Part of a small language model's weights: LayerNorm before each block.
MLP neurons of a small language model. Each row is named by its layer, matrix (up: input weights) and neuron, and shows model dimensions 224-319. Each number is 128 + 24 x the weight over its row's rms, rounded and kept within 0 to 255.
After each neuron's rows, "fires after" lists the tokens most often just before its 100 highest values on Wikipedia text that the model never trained on. A number after a token or word is its count.

L9.up451 [123 140  93 127 155 120  75 138 148  95 106 106 151 151 140 147 111 114  95 135 147 190 130 140 127 175  72 147 155 109 136 132 127 158  92 111 156 100 109 146 136 111 102 103 128  76 154 106  79 123 176 110 123 132 127 156 134 126 154 164  95  88 110 101 108 114 135 119 165 151 156  88  98 144 135 120 160 141 141 114  95 140 108 120 134 149 118 148  99 111  67 143 133  79 118 144]
fires after: " |" 53, "." 6, ";" 4

L9.up305 [133  96 112 134 115  92 103 123 153 127 129 147 143 184 132  98 121 119 103  90 133 129 113 114 100 102 166 129 165 151 141 132 149 126 126 140 140 110  74 138 125  87 108 152  93 109 109 137 134 128 142 116  84 132 155 177 136 121 166 112 125 124 123 114 129 123 117 124 171 110 145 149 143 113 139 116  92 177 138 150 113 129 140  79  86 105  49 164 127 138 141 113 128  79 165 179]
fires after: " |" 30, " at" 9, "5" 7, "8" 5, " " 5

L11.up1269 [114 178 119 124 119 155 109  94 107 146 112 149 153 161 113 112 127 104 120 140 154 145 116 119 127 111 179 104 156 123 115 151 134  92 116 150  81  86 124 109 137  94 110 128 133  87 137 122 127 133 117 118  98 129 148 151 146 115  88 106 147 112 107 125 185 113  82 163  76 110 114 127 158 103 152 116 127 101 116 149 118 136 106 115  99 125 103 156  84 162 106 147 165 107 121 151]
fires after: " " 60

L11.up1680 [107 114 156 132 101 166 149 132 113 122 139 107 114  99 152 131 138 122 154 101 154 148 111  91 132 120 158  72 141 108 148 130 141 123  87 143 103 111  91 101 120 111 145 167  60 141 147 106 159 115 146 168 111 117  88 165 123 128 127 126 100 119 160 125 113 129 139 114 117 169 133 131 148 159 109 136 118 104 114 111 127 117 142 117 107 129 157 139 102  96  93 127 106 108 184 118]
fires after: "0" 18, "9" 17, "-" 9, "5" 7, "1" 6, " and" 5

L9.up1459 [103 141 134 136 125 145 127 139 182 136 158 153 112  74 105 111 131  85  96 191 118 162 100 143 155 111 110 161 164 154 110  93 118 156 128  98 117 105 116 142 127 142 149 167 144  98 119 145 117 113 111 103 146 166 121 119 145 125 116 137 140 138 151 129  78 150 150 157 113 181 136 140 130 133 146 134 104 137 142 124  94 130 128 126 119 114  87 181 148  97 105 121 148 137 109 138]
fires after: "0" 23, "1" 18, "2" 15, "8" 13, "7" 6

L9.up1804 [127  98 125 124  96  92 149  90 147 100 106 122 125 131 147 156  82 101 141 120 170  65 138 152 113 126 135 111 120 108 138 148 145 135 117 128 150 104  83 137 155 110 167 134 146 113 110 110 154  81 133 150 118 193 130  86 175  75 174  99 124 130 125 145 143 129 148  92 120 139 148 107 177 118 139 103 154 109 123 137 138 100 141 123 158 136 131 109 107 105 148 120 168  81 134 149]
fires after: "2" 18, "9" 17, "1" 17, "0" 17, " " 5

L9.up1023 [111 140 107 135 122 116 102  99 135 115 111 172  98 106 128 100  96 116 148 158 176 121 122 153 132  88 102 132 150 149 156  96 120 127  96 143 115 137 125 121 135 123 105 113 143 124 140 151  79 121 136 102 121 118 123 133 126 122 150 164 193 126 131 152 134 124 145  93 103 124 145 139 123  76  91 114 142  88  84 114 142 140 174 122 133 108 158 110 126 134 106 128  98 122 148 116]
fires after: " " 46, " August" 19, "," 12, " June" 5, " December" 4, " November" 4

L9.up1341 [ 77 154 140 132 165 120  86 108  92 128  93 110 124 173 141 145 110 124 129 125 161 119 117 127 142 149 119 108 119 151  89 117 129 161  81 144 159 145 114 114 138 140 152 114 136 118 142  99 144 156 154 119 149 118 101 103 112 103 124 117 160 113 110 117 117 145 108 109 111 160  90 138 158 158 172 136 145 144 127 126 150 103 186 112 128 117 123 130 127 134  86 105 144 135 156 143]
fires after: " " 47, " BBC" 4, " of" 4, "4" 4, "0" 4, "2" 4

L11.up976 [106  78  98 153 144 133  95 114 107 137 119 110 106 134 170 114 114 101 135 108 150  99 145 149 122 137  97 157  91 131 112 146 171 147 101 114 145  83 103 125 138 141 158 158 119 134 178 103 151 132 146 133 149 178  96 156  98 112 133 133 122 146 152 145 152 154 137 108 150  88 113 129 119 125 100 142 125 105 122  95 100 147 141 147  77 164 116 149 136 166 124 140 131 143 133 107]
fires after: " " 56, "1" 17, "." 10, "2" 5

L11.up2040 [129 159 154 128 125 129 159 153 144 124 154 143 126 122 134 148 156 110 164 154 132 168 149 162 136 155 136 139 132 125 111 139 111 154 141 112 161 120 144 181  87 156 140 140 106  87  97 161 132 138 150 151 140 144 143 146 119 150 137 135 141 131 125 146  84 150 110 144 115 135 151 123 127 146 137 147 117 156 137 146 119 145 125 146 139 122 106 122 131 116 159  95 144 134 141 145]
fires after: "9" 22, "0" 18, "1" 14, "6" 9, " " 5

L11.up1964 [115 114 103 111  95 151  86 133 103 115 145 143 120 110 127  81 154 108 103 102 148 127 105  96  91 128 115 153 115 116 127 117 146 133 149 129  97 123 115 140 126 125 114 126  92 117  99 111 181 139 118 124 114  88 110 100 134 154 147  90  93 105 133  75  95 126 116 109 109 133  59 109 114 111 101 112 116 116 125 154 134 111 127 134 124 133 156 132 117 147  79 161  94 115  90 129]
fires after: " " 34, " $" 14, "0" 7, "5" 7, "1" 5

L11.up946 [124 146 149 127 128  81  72 147 147 120 121 125 104 147 130 132 139  56 110 107  93 142 121 107 122 127 122 125 115 128 158 104 119 136 113 109 126 144 126 160 134 127 124  81 155  97 141 168 101 120  93  94 151  74 107 139 122 125 135 129  98 132 140 124  95 160 120  92 158 122  69 112 120  95 147 108 129 133  98  87 156 106 110 143 173 162  61 117 103 126 112 135 113  99 137 127]
fires after: " " 35, " the" 17, " |" 5, "–" 4, "'s" 4

L9.up1018 [109 101  88 149 135 131 115 140 129 114 119 131 150 117 105 126 143 122 141 108 153 100 112 144 218 103 121  98 106 133 138 139 148 149 124 116 143 162 128  82 146 115 130 159 126 140 179 140 110  78 157 148 157 105 154  85 114 127 127 149 108 173 147 138 118 138 170 108 124 120 159 126 117 123 170 168 121  92 118 135 152  90 110 116 148 147 144 104 169  96 134 104 135 137 155 143]
fires after: "0" 20, "1" 19, "9" 14, " August" 4

L9.up2008 [ 97 142 113 130 140 160  86 100 128 148 127 142 145 174 146 135 140 143 143 119 125 104 128 133 120 120 170 149 119 158 117 129 130 126  99 104 165 112 115 120 159  99 122  74 132 150 118 145 139 143 117  91 199 144 155 146 147 138 131  85  97 131  97 118 142 111 116 132  87 115 115 165 157 135 122 143 145 121 125 138 135 120 144 141  85 115  99 128 140 178 163 142 142 141 125 116]
fires after: " " 29, " there" 13, " There" 8, "There" 4, "4" 4

L11.up1374 [119 154 112 134 172 142 169  83 121 103 160 154 125 115  99 106  83 148 140 135 145 126 151 167 162 138 102 177 131 127 135 108  99 146 139 109 136 115 123 173 144  83 140 133 146 148 144 123 109 128 124 176 132 172 149 138 125 140 117 116 128 148 119  80 123 123 128 125 107 147 100 120 130 145 129 118 138 121 113 123 122 128 144 107 142 149 106 144  91 141 106 136 126  91  96 141]
fires after: "0" 64, " " 26

L9.up2020 [155 128 100 117 137 114 113 147 110 133 107 108  80 147 152 155 126 132 145 108 154 171  96 128 103 121 162 142 147 155  97 163  81 160  78 138 140 144 103  94 133 146 154  95  93 128 145 110 121 105 158 101 133 123 150 141 112  94 145 125 162 163 145 143 131 136 154  86  76 109 141 117 121 120 137 138 148 101 102 132  91 107 121 169 116 145 138 100 113 181 154 142 173 104 112 128]
fires after: " |" 23, "2" 19, "," 7, " Ant" 4, " D" 4

L11.up859 [110 147 175 171 145 115 147 124 125 108 125 105 141 113 155 110  90 123 106 120 164 114  99 162 147 157 139 119  82 123 133 127 107 147 156 147 123 147 128 117 154  95 164 156  90 136 147 172 115 143 118 139 133 172 114 142 129 124 111 157 112 128  86 148 139  94 120 122 132  93 102 128 160 150 162 134 150 130 143  84  77 160 167 143 131 162 112 108 113 181 131 129 122 124 128 116]
fires after: "0" 25, "2" 24, " " 12, "9" 9, " |" 7, "5" 4

L9.up1775 [ 51 100 123 141 102 131 153 165  96 145 179 160 111 127 141 148 138 121 156 112 137 159 166 140 126 128 102 131 128 110 113 138 117 105 140 135 153 146  92 108 171 146 107 158 159 113 118 140  98 129 153 174 131 122 118 107 122 120 108 161 104 143 108 118 127 146 158 105 154 145 132  93 107 144 159 144 117 106 126  96 169 152 122 140 122 150  84 197 139 102 122 151 148 166 130 100]
fires after: "1" 50, "0" 13, "4" 8, "2" 8, "8" 8, "9" 5

L9.up891 [117 131 101  94 115 101 129 120 151 106 132  94 162 157 137 168 132  71 155 113 163 113 144 121 123 180 111 112  83 142 116 103 148 159 130 121 141 160 134  82 130 165 127 119 139 103 142 101 143 142 126 146 110 121 107 142 143 134 158 100 118 165 154 103 117 117 141 111  94  82 100 184 119 149  97 128 128 108 122  74 115 119 180 137 133 104 115 127 143 109 140 145 154 125 160 174]
fires after: " " 33, " |" 32, "1" 6, "2" 5

L9.up681 [117 152 118 158 126 105 149 119 127 122 103 102 107  89 135 164 122  99 177 129 158 114 143 131 129 122 130 122 116 138 108 124 160 105 115 159 130 125 155 144 141 136 176 190 122 104 108 131  98 118 121 103 144 105 107 134 128  82 136 105 118 115  78 124 151 119 156 185 137 109 147 107 133 145 137  94 140 110 123 143 124 149 149 116 101 121 146 194 126  91 113 145  93 124 152 122]
fires after: " |" 21, " —" 19, " G" 8, " e" 6, " D" 5, " A" 4

L11.up68 [ 89 143 189 135 160  88 128  84 133 131 107 126 164  86 149  92 140 157 154 126 137 157 113 149 139 152 155 154 142 163 121 121 108  87 128 109 104 105  82 140 182  92 163 121  75 133 155 147 156 120 142 163 161 136 173 159 158 153 126 170 148 144 129 113 128 121  41 159 135 110 121 175 128 123 160 129  84 124 106 107 112 143  98 121 133 139 131 156  70 152 121 139 140 155 120  93]
fires after: " " 37, "|" 18, " the" 4

L9.up247 [ 98 115 118 134 132 150 156 119 139  80 130 103 138 121 167 115 135 162 125  74 168 134 125 130 152 148  80 163 129 105  97 167  88 144  97 157 123 117 119 143  90 147 106 120 120  94 152 126 167  53 111  84 152 106 109  96  87  94 179 124 162 132 141  92 162 132 153 123 102 157 136 161  95  94 113 139 142  87 111 141 152 121 121 122 118 124 127 167 117 104 116 174 123 101 203 135]
fires after: " " 44, "2" 19, "1" 10, "," 5, "3" 4

L9.up1202 [149 170 109  93 115 115 152 174 132 122 128 102 120 132 126 118 165 139 117 112 126  73 100  98 138 139 122 117 135 120 135 186 126 178 104 145 104 161 145  96 142 120 187 108 111  78 146 153 116 126 134 166 134 146 116 103  89 104 131 165 152 148  59 155  97 137 138 137  80 135 109 121 113 149 102 172 181 126 136 160 122 161  99 128 123 129 160 128 100 132 150 100 147 125 144 134]
fires after: "–" 26, "0" 17, "9" 9

L9.up836 [ 87  83 111 162 107 148 138 101 104 108 103 132 114 142 121 139 121 165 125  83 143 146 106 110 106 103 106 130 146 140 125 150 135 157 115 167 138 167 116 143 128 131 153 162 149 142 157 125 152  96 126 113 140 122 127 101 133 102 139 101 141 129 140 117 168 101 113 167 123 117 108 176 101 155 104 151 118 110 151 135 134 130 129 137  95  83  82 119  97 141  83 128 147 105 113 126]
fires after: "1" 68, " Y" 4, " J" 4

L11.up392 [ 74 115 172 134  63 116 109 112  96 108 124 110 121 140 134 120 123 121 135 102 165 123 113 112 122 108 129 117 154 137 127 104 138 157 129 140  89 121 128 117 154 102 142 116 118 131 130 126 165 102 110 132 138 112 145 156  81 125 143  99 117 154 134 128 108 104 159 119 138 109 132 101 126  89 124  97 162 171 138 178 155  74 123 106 147 148 124 132  96 153 147 112 151  75 128 104]
fires after: "0" 21, "2" 16, "9" 11, "|" 7, "–" 7

L9.up1681 [137 112 108 190  82 143 131 159 135 129 154 146 108 120 164 101 108  88 155 160 162 120 155 146 141 123 141  94 153 128 136 136 168 107 150 143  91 111 123 115 137 149 126 153 170 128  97 165 186 154 109 173 126 148 130 124  95 133 140 166 110 154  86 138 145  82 142 125 131 135 120 104 111 113 123 138 122  92  90 109 141 113 149 156 169  94 175 141 156 123 135 178 137 133 133 116]
fires after: "9" 30, "0" 24, "2" 12, " August" 11, " May" 5

L9.up434 [ 99 135  66 100 116 126 104 153 141 121 161 159 134 105 107 135 142 121 133  96 125  97 119 119 128  94 140 144 165 127 112 114 127 128  96 127 126 109 100 125 134 129 120 137 151  86 135 150 100 121 110 121 123 162  93 136 173 127 117 142  88 140 142 134 119 114 120 137 118 146 125 135 117 128 143 137 161 107 134 147 120  88 138 119 101 132 144 150 179 147 121 108 140  77 141 112]
fires after: "0" 69, "2" 17, " " 7

L11.up1729 [124 122 137 124 155 113 140 112 122 103 107 110 125 149 109 137 148 145 134 109 148 129 148 123 134 135 183 121  90 129 153 142  98 115 125 153 129 133 125 146 174 134 163 163 129 147  96 112 109 132 112 143 119 119 142 114  94 110 132 106 137 104  99 131  87 127 187 142 133 100 132 117  69 112 145 131 105 166 128 132 148 169 131  99 140 156 139 150 116 143 135  89 151  87 167 137]
fires after: "2" 20, "–" 13, "0" 12, " for" 6

L9.up1832 [126 104 109 131 139 150 114 141 168 132 105 125 165 137 151 100 123 113 140 177 142 138 191 130 106 169 115 126 136 125 172 126 156 110 142 120 138 105 136 124 169 137  58  59 133 154 116 109 159 100 143  90 119 129 141 147 142 123 132 138 112 135  91 103  92 130 157 127 156 115 147 145  97 134 123 156 120 120 146 131 116 129 147 103 141 161 127 162 141 133 134 154 135 160 133 113]
fires after: " |" 61, " " 13, "\n" 6, "+" 4

L11.up557 [122 109  79 131 164 121 182 135  86 133 120 122 143 114 148 138 137 102 141 100 119 107 120 170 118 114  99 118 138 119 135 144 138 131  78 157 107 136 152 129 124 139  78 111 112  95  89 140 186 136 123 158 142 126 126 133  92 128 161 118  83 119 104 148 143 131 119 103 128 123 127  96 113 144 137 113 154  99 132 139 137 146  85 138  98 127 121 135 152  73 127 109 131 134 147 149]
fires after: "0" 60, "9" 24

L11.up1346 [162 148 128  89 146 125 133  81 150 106 145 127 156 107  82 155  88 112 155 158 109 138 116 120 121 111  53 151 172 136 136 115 138 145 172 131  84 107 147 136 127 161 129 113 147  63 128  97 178 151 125 132 165 118 133 127 108 125 120 102 116  72 162 106 100 131 101 117 180 195 123 114 148 138 156 149  93 126 128 144 115 115 105 177 108 150 137 152 147 130 155 140 113 114  99 189]
fires after: "2" 16, "1" 15, " " 15, "–" 12, "8" 11, " and" 6

L11.up1978 [137 112 103 162 111 126 139  96 131 104 120 168 148 137 141 120 134  95 150  82 142 130  93 172 137  99  91 134 132 127 124 163 137 116 141 106 131 137 129 163 160  99 119 121 145 109 124  81 140 142 120 163 152 127 126 147  89 122 157  81 135 125 122 136 163  99 116 116 116 161 167 136 127 121 127 114  96 116 127 103 119 148 172 134 123 185 137 132  89 105 162 129 148 136 107 144]
fires after: "0" 21, "9" 17, "2" 12, "8" 10, "6" 8, "1" 5

L9.up634 [131 133  82 137 113 146  82 189 147 113 105 114 127 135 140 108 113 131 117 130 121 133 127 125  96 163  95 159  98 133 116 147 123 101 109 101 142 128 147 110 127 143 101 124 133  93 140 121 111 158 142 131 154 127 139 172 126 133 118 149 118 120 142 155 126  80 155 120 157 113 132 171 103 127 140 169 105 132 147 129 121 117 124 113 127  93 143 148 127 130 117 132  98 115 100  87]
fires after: "." 23, " |" 20, "-" 16, "==" 10, " App" 4

L9.up511 [133 131 109 157 133 102 163 125 107 145  92 130  85 112 153 162 178 114 115 115 109 126 135 152 135 110 131  94 147 122 139 165 122 128 152 122 118 133 131 128 114 160 145  98 120 133 169 130 140 141 132 138 120 122 135 151 105  89 136 112 137 142 122 154 123 114 137 178 103 122 115 148 130 138 140  93 137 181 151 127 121 135  88 161 117 124 116 112 119 160 128 147 129 105 132 134]
fires after: " " 24, " |" 23, " the" 13, " D" 4, "." 4, "2" 4

L11.up303 [ 86 125 120 160  91 123 140 132 128 141 109 118 119 113  81 131 113 127 130 129 185 138 121 160 134 159 124  89 118 116 141  88 145 157 118 107 120 111 118 131 172 107 126 137 155 116  91 117 140  92 135 136 139  65 146 144 115 100 131 128 181 123 106 124 104  89 150 176 185 119  96 145 135 141 156 112  98 119 140 146 126 139 160 153 123 122 146 132 109 123  71 161 145 120 142 139]
fires after: "0" 40, "9" 24, "–" 14, "1" 5, " " 5

L11.up2011 [124  92 116 111 104 126  86 144  84 140  71 141  97 139  68  93 109 123 114 121 118  64  74 148  87 146  75 114 124 161 134  83 116 155 123 135  89 124 114 118 161 149 169 113 134 132 154 165 148 167 129 128 162 131 161  99 125 129 123 149 121 137 139 117 128 139 116 129 176 107 158 111 158 112 118 129 128 119 160 130 118  98  89 139 108 148 129 103  90 143 116  93 150 166 127 109]
fires after: "1" 41, "0" 33, "9" 23

L9.up635 [115 137 102 123 110 109 116 126 167 104 139 125 102  91 132 134 112 164 133 137 145 133 152 143 196  93 174 121 105 121 138 134 103  93 145 113 135 121 126 109 121 118 115 125 190 113 174 144 129 110 116 118 153 140 143 133 166 151  88 134 114 125  76 145 142 109 154 112 114  95 134 139 127 115 166  96 112 107 117 157 151 138 142 153 108 188 131 143 124 116 110 157 103  98 115 179]
fires after: " " 50, " |" 15, "," 7, "-" 6, "ami" 4

L9.up723 [139 141 168 150 109 118 141 139 141 115 106 141 132 161 162 163 135 100 132 120 121 121 149 112 112 134 161 131 146 139 157 105 119 108 107 147 132 131  79 121 126 154 133 144 116 143 101 136 130 172 109 117 112 139 137 132 165  90 138 161 134 132 128 114 136 125 161 104 134 132 129  81 152 155 132 146 129 114 140 114  99  99 135 143 126 164 123 137 132 149 135  68 142 113 106 136]
fires after: " |" 70, " -" 6

L9.up1312 [161 110 117 124 127 140 140 125 128 141 119 108 139 157 106 167 157 159 147 122 124 111 111 159  91 108 129 185 154 113 181 147 112 144 129 137 107 137 167 162 147 132 155 135 164 154 124 125 146 141 149 114 129 130 149 133 102 148 130 137 125 138 142 123 147  99  87 113 116 161 122 124  83 124 130 116  99 154 108 155 156 177 120 128 104 110 108 152  92 152 101 130 138 116 133 139]
fires after: " " 26, "2" 21, "1" 19, " on" 5

L9.up757 [ 94 117 171 130 105 115 123 126 182 110 114 159 165 126 113 128 147  94 158 106 160 146 103 147 160 150  86 136  96 144 101  85 108 114 121 134 144 138 150 119 109 133 161 142  98 125 149  96 165 109  95 116 163  74 153 158  78 150  96 170 154 140  90 109 124 105 174 119 128 127 132 125 114 165 139 135 119 129 108 144 125 118 133  96 109 149 175 121 153 150  97 148 168 161 127 126]
fires after: "1" 17, " August" 17, "2" 14, " " 14, " January" 8, ";" 7

L11.up87 [101 137 161 113 121 162 119 130 125 130 113 119 104 117 119 102 129 173 134  86 157 149  47 131 109 127 148 118  91 150 151 105 136  96 157 159  80 131 162 155 134 126 146 146 127  80 103 129 157 154  97  92 139 112 131 123 127 141 143 135 126 114 146 114  91 143 115 128 125 100 158 133 109 120 133 143 140 104 137 117 146 135 114 131 118 142 114 149 109 167  82 117 133 120 128 102]
fires after: " " 78, "1" 8, "–" 4, " of" 4

L9.up603 [ 89 145 158 161 111 143 106 104 126 125 144 183 135 120 144 110  95  74 150 185  79 145 149 120  93 111 120  80 158 151 130 172 106 120 112 137  70 135 138 128 181  84 112 122 146 137 138 171 159 123 118 184  71 134 106 115 147 135 103 134 110 134 143 158 108 150 110 114  99 127 114 140 153 132 143 123 109 117 133 133 141 131 144 134 142 165  87 124 104 106 102 127 151 142 149 141]
fires after: "0" 31, "1" 23, "6" 21, "9" 8, "7" 4

L9.up933 [141 143 163 109 136 135 129 121 138 132 145 137 100  91 111 125 145 158  84 134 128 120 134 116 142 102 138 111  95 113 148 106 144 137 136 126 122 132 105 115 142 160 132 138 131 133  92 124 159  94 131  77 127  91 114 141 133 149  84 139 152 102 100 124 118 142 102 134 117 112 100 139  91 120 123 103 110 141 111 146 121 143  99 128 165 153 146 133 138 139 135 125  79 119 145 161]
fires after: " " 48, "." 7, "-" 4, "–" 4

L9.up803 [128  90 129 131 154 116 135 140 117 136 109 168 119 158 176 103 141  90 168 172 131 103 118 139 143 120 100 144 160 116 121 114 103  75 125 188  93 130 132 142  82 101  98 131 107  90 139 132 139 139 188 128 163 131 128 147 143 120 137 146  75 118 137 118 135 125 158 128 119 129 119 161 158 130 112 144  88 131 170 138  93  74 149 151 121 162  91 120  95 149  96 153 164 137 142 140]
fires after: "1" 26, "2" 25, "6" 7, "3" 5

L11.up443 [169 150 145  95 180 144 132 136 161 142 111 167 122 183 166 117  89 116 122 152  70 143  82 139 117  93 111 138 160 111 129  59 108 163 127 130 124 136  96 123 146 154 138  83 149 147 159 163 146  89 110  83 107 144 144 142 166 102 107 106  96 152 152 115 148 172 117 117 112 121 134 137 123 105 151 134 129 127 134 127 165  96 118 137  84 141  95 143  89 168 119 131 123 101 147 121]
fires after: "2" 36, "1" 31, " " 12, "0" 7, "," 4

L9.up607 [139 108 128 117 146 156 127 103  94  63 134 141 122 144 141 116 116  82 132 155 116 128 136 110 144 146 130 165 162 141 167 111 100 146 144 138 135 131 117 165 156  98 146 106 114 177 127 158  98  86 123 122 130 155 160 121 190 116 129 134  65 121 158 152  84 122 147 143 149 101 139 135 112 113 115 156 110 164  96 110 152 122 104 120 102 144 123 138 109  93 112 127 118 153 147 126]
fires after: "0" 39, "2" 24, "1" 21

L11.up513 [108 111 165 137 126 134  92 128 154 115 135 121  77 121  99  80 153 130 104 128 154 148 118 132 137 140 152 132 123  91 155 159 148 117 132 107  98 125 159 136 126 121 115 112 126 107 122 129 126 113 159 104 162 119  76 118 143 128 163 139 153 132 123 156  88 126 151 161 108 146 135 122 157 121 180 129 103 153 127 156  43 132 125 144  89 135 124 157 125 162 107 114 128 167 132 106]
fires after: "0" 22, "1" 12, "5" 11, "4" 9, "3" 8, "2" 7

L9.up895 [132 143 105 147 140 122 115 107 124 108 138 147 136  94 133  85 147 122 140 154 118 126 103 178 103 142 166 134 161 120 125 128 137 150 117 157 132  86 121 157 138  97 170 142 132 131 150 196 162 106 131 138 133 128 169 134 119  98 164 171  96 133  78  94 120 119 121 128 125 143 136 189  51 128 127 107 166 142 141 123  56 119 125 150 105 131 125 152 133 118 133 119 119  64 104 107]
fires after: "0" 38, "9" 12

L11.up1051 [114 107 139 163 121 141 105 104 159 146 128 120 102 131 139 115 134 144  92 136 158 152  89 148 174 110 129 111 139 128 116 167  73 123 185 168  99 118 110 150 130 103 112 173 172 134 155 160  98 118 120 179 132 165 140 166 127 121 121 150 112 162 111 139 144 145 110 148 127 141 110 106 116 150 125  79 113 110 125 133 148 129 131 136 139 114 203 118 150 108 116 165 151 143  91 136]
fires after: "0" 28, "9" 12, "2" 8, ";" 7, "8" 6, "1" 6

L9.up1964 [ 87 152 142 182 105 132 134 157 116 108 118 131 102 147 167 124 102 136 117 159 134 175  94 118 104 135 125 119 144 140  85  60 162 174 121  82 115 138 156 122 165  64 130 103 128 121 149 126 134 100 179 113 108 132 150  57  97 127 160 122 124  93 141  95 100 124 144 141 124 110 162 113 130 128  73 110 111 135 140 140 178 122 124 155 107 152 106 117 108 140  97 142 123  96 107 139]
fires after: " " 29, "9" 17, "′" 11, "2" 9, "3" 5, " |" 5

L9.up966 [134  99 125 119 106 158 128 102  98 160 145 146 134  82  86 131 128 160 138 142 146 137 107  83 136 109 158  85 161 117  91 155 168 116  81 141 150 134 153 154 172 121 137 151 152 127 115 151 144 157 133 167 140 161 147  95  91  79 148 148 140 116 140 141 120 111 158 109 122 173 163 110 145 120 103  94 130 151  81 156 160 128 134 132 128 114 110  73 118 136 104 132 122 123 145 121]
fires after: "1" 61, " (" 5, "0" 5, " " 5

L11.up1961 [148 137 153 143 145 127 141 111 124  80 164 112 102 125 136 109 135 128 110 163 159 141 160 120 120 136 152 109  94 163 108 155 170 121 158 103 121 169 131  99 161 155 107 144 132 124 173 156 132 146 157 170 169 163 123 158 156 128 137  97 120 148 179 133 134 170 110 168 105 167 119 138 137 101 157 161 142 152 116 137 145 176 164 117 107 121 169 158 178  89  90 150 131 139 149 114]
fires after: " " 37, "1" 14, " $" 8, "4" 5, "2" 5, "0" 4

L11.up1033 [ 94 134 147 108 131 143 117 149 134  59 175 106 127 123 139 102 107 129 139 125 142 129 113 139  94 148 140 149  94 126 117 172 144  84  87 119 102 166  99 139 151 104 161 105 117 130  99 131 143  82 169 188 128 150 125 135  97  99 135 132 158 129 154 130 102 117 129 106 106 149 106 113  97 131  99 162 123 149 130 164 112 108 163 129 176 157  79 162 146 120 132 134 143 121 119 148]
fires after: "2" 23, "9" 21, "0" 14, "7" 4

L11.up1580 [161  93 122 101 129 111 115 160 174  90 117 137 137 167 138 124 131 116 127  96 136  94 136 100  91 130  81  88 168 129 134 122  82 130 181 176 131  76 102  92 130 137 124 116 119 114 108 135 138 146 143 122  81 178 142 139 121  89 163 149 101  97 118 146 135 125 135 132 132 130 137 137 112 104 190 133 156 146 156  93 117 138 125 149 156 125 120 134 188 150 141 105 127 111 147 127]
fires after: " |" 75, ";" 7

L11.up1687 [120 175 115 115 117 143 119 166 148 122 141 110  84 123 132  76 146 138 152 175 115 133 117 150 160 162 112 150 158 131 137 150 121  94 165 164 120 137 133 125 140 168 125 172 149 166 135 178 115 167  82 170 124 147 133 129 111 104 172 128 151 173 142 148 182 139 108 114 123 139 112  96 152  99 111 170 120 138 123 113 136 127 123 109 131 134 172 108 122 169 126 140 109 131 121 153]
fires after: "0" 52, " the" 6, "9" 5

L9.up1458 [ 80 160 116  75 126 139 135  81  76  95 135 120 141 165 107 117 126 142 147 111 148  88 135 109 131 131 174 130 148 133 124  81 150 139 117 142 129 148 138 126 138 109 174 102 123 139 162 140 139 110 149 161 147  90 130 155 122 121 174 164 153 103 156 163 165 111 114 160 118 167 149 100 112  84 138 140 125 173 122 119 128 135 141 112 109 159  97 124 123 160 114 130 146 132 133 125]
fires after: " " 50, "2" 31, "0" 5

L11.up1621 [106 126  85  81 125 134 205 137 114 143 102 138 114 127 125  71 149 108 119 140  91 100 128 117 145 133 148 102 149 121 127  94 122 119 119 131 148 194 126 125 114  70 121 114 109 143 150  99 168 123 139 169 125 120 105 129 141 110 138  95  93 113 127 138 128  78 149 117 112  83 157 105 143 129 108  98 121 120 110 130 103 126  88 117 141 110 174 135 122 168  89 178 177 142 145 138]
fires after: "0" 53, "9" 24

L9.up1675 [ 75 119 136 129  99 154 146 167 161 118 151 122 106  84 108 150 173 125 134 145 159 185 140  95 130 155 114 162 110 117 113  96 140  94 144 126  92 118 128 121 127 150 136 144 134 149 141 152 129 131 107 143 173 163 158 164  92  79 134 166  49 149 138 134 142 114  76 146 125 177 127 106 135 108 103 137 144 147 187 113 118 139 125 166 135 145 189 158 125 104 135 145 172 136 138 134]
fires after: "0" 49, "1" 14, "2" 7, "8" 6, "3" 6, "5" 5

L9.up82 [120 160 119 146 117 146 170 132 140 132 110 160  70 148 142 138 125  96 135 114 144 138 117 122 132 188 127 145  97 102 142 114 164 152  93 131 156 135 111  67 169 165 108 164 147  81 115 149 139 169 141 163 125 181 170 147 119 111 145 202 102 176 146 137 113 117 123 130 119 124  82 164 117  93 158 155 107 122 114 108 100 162 158 132 120 147 111 135 103 106 140 101  97 158  94 150]
fires after: "0" 50, "2" 10, "1" 5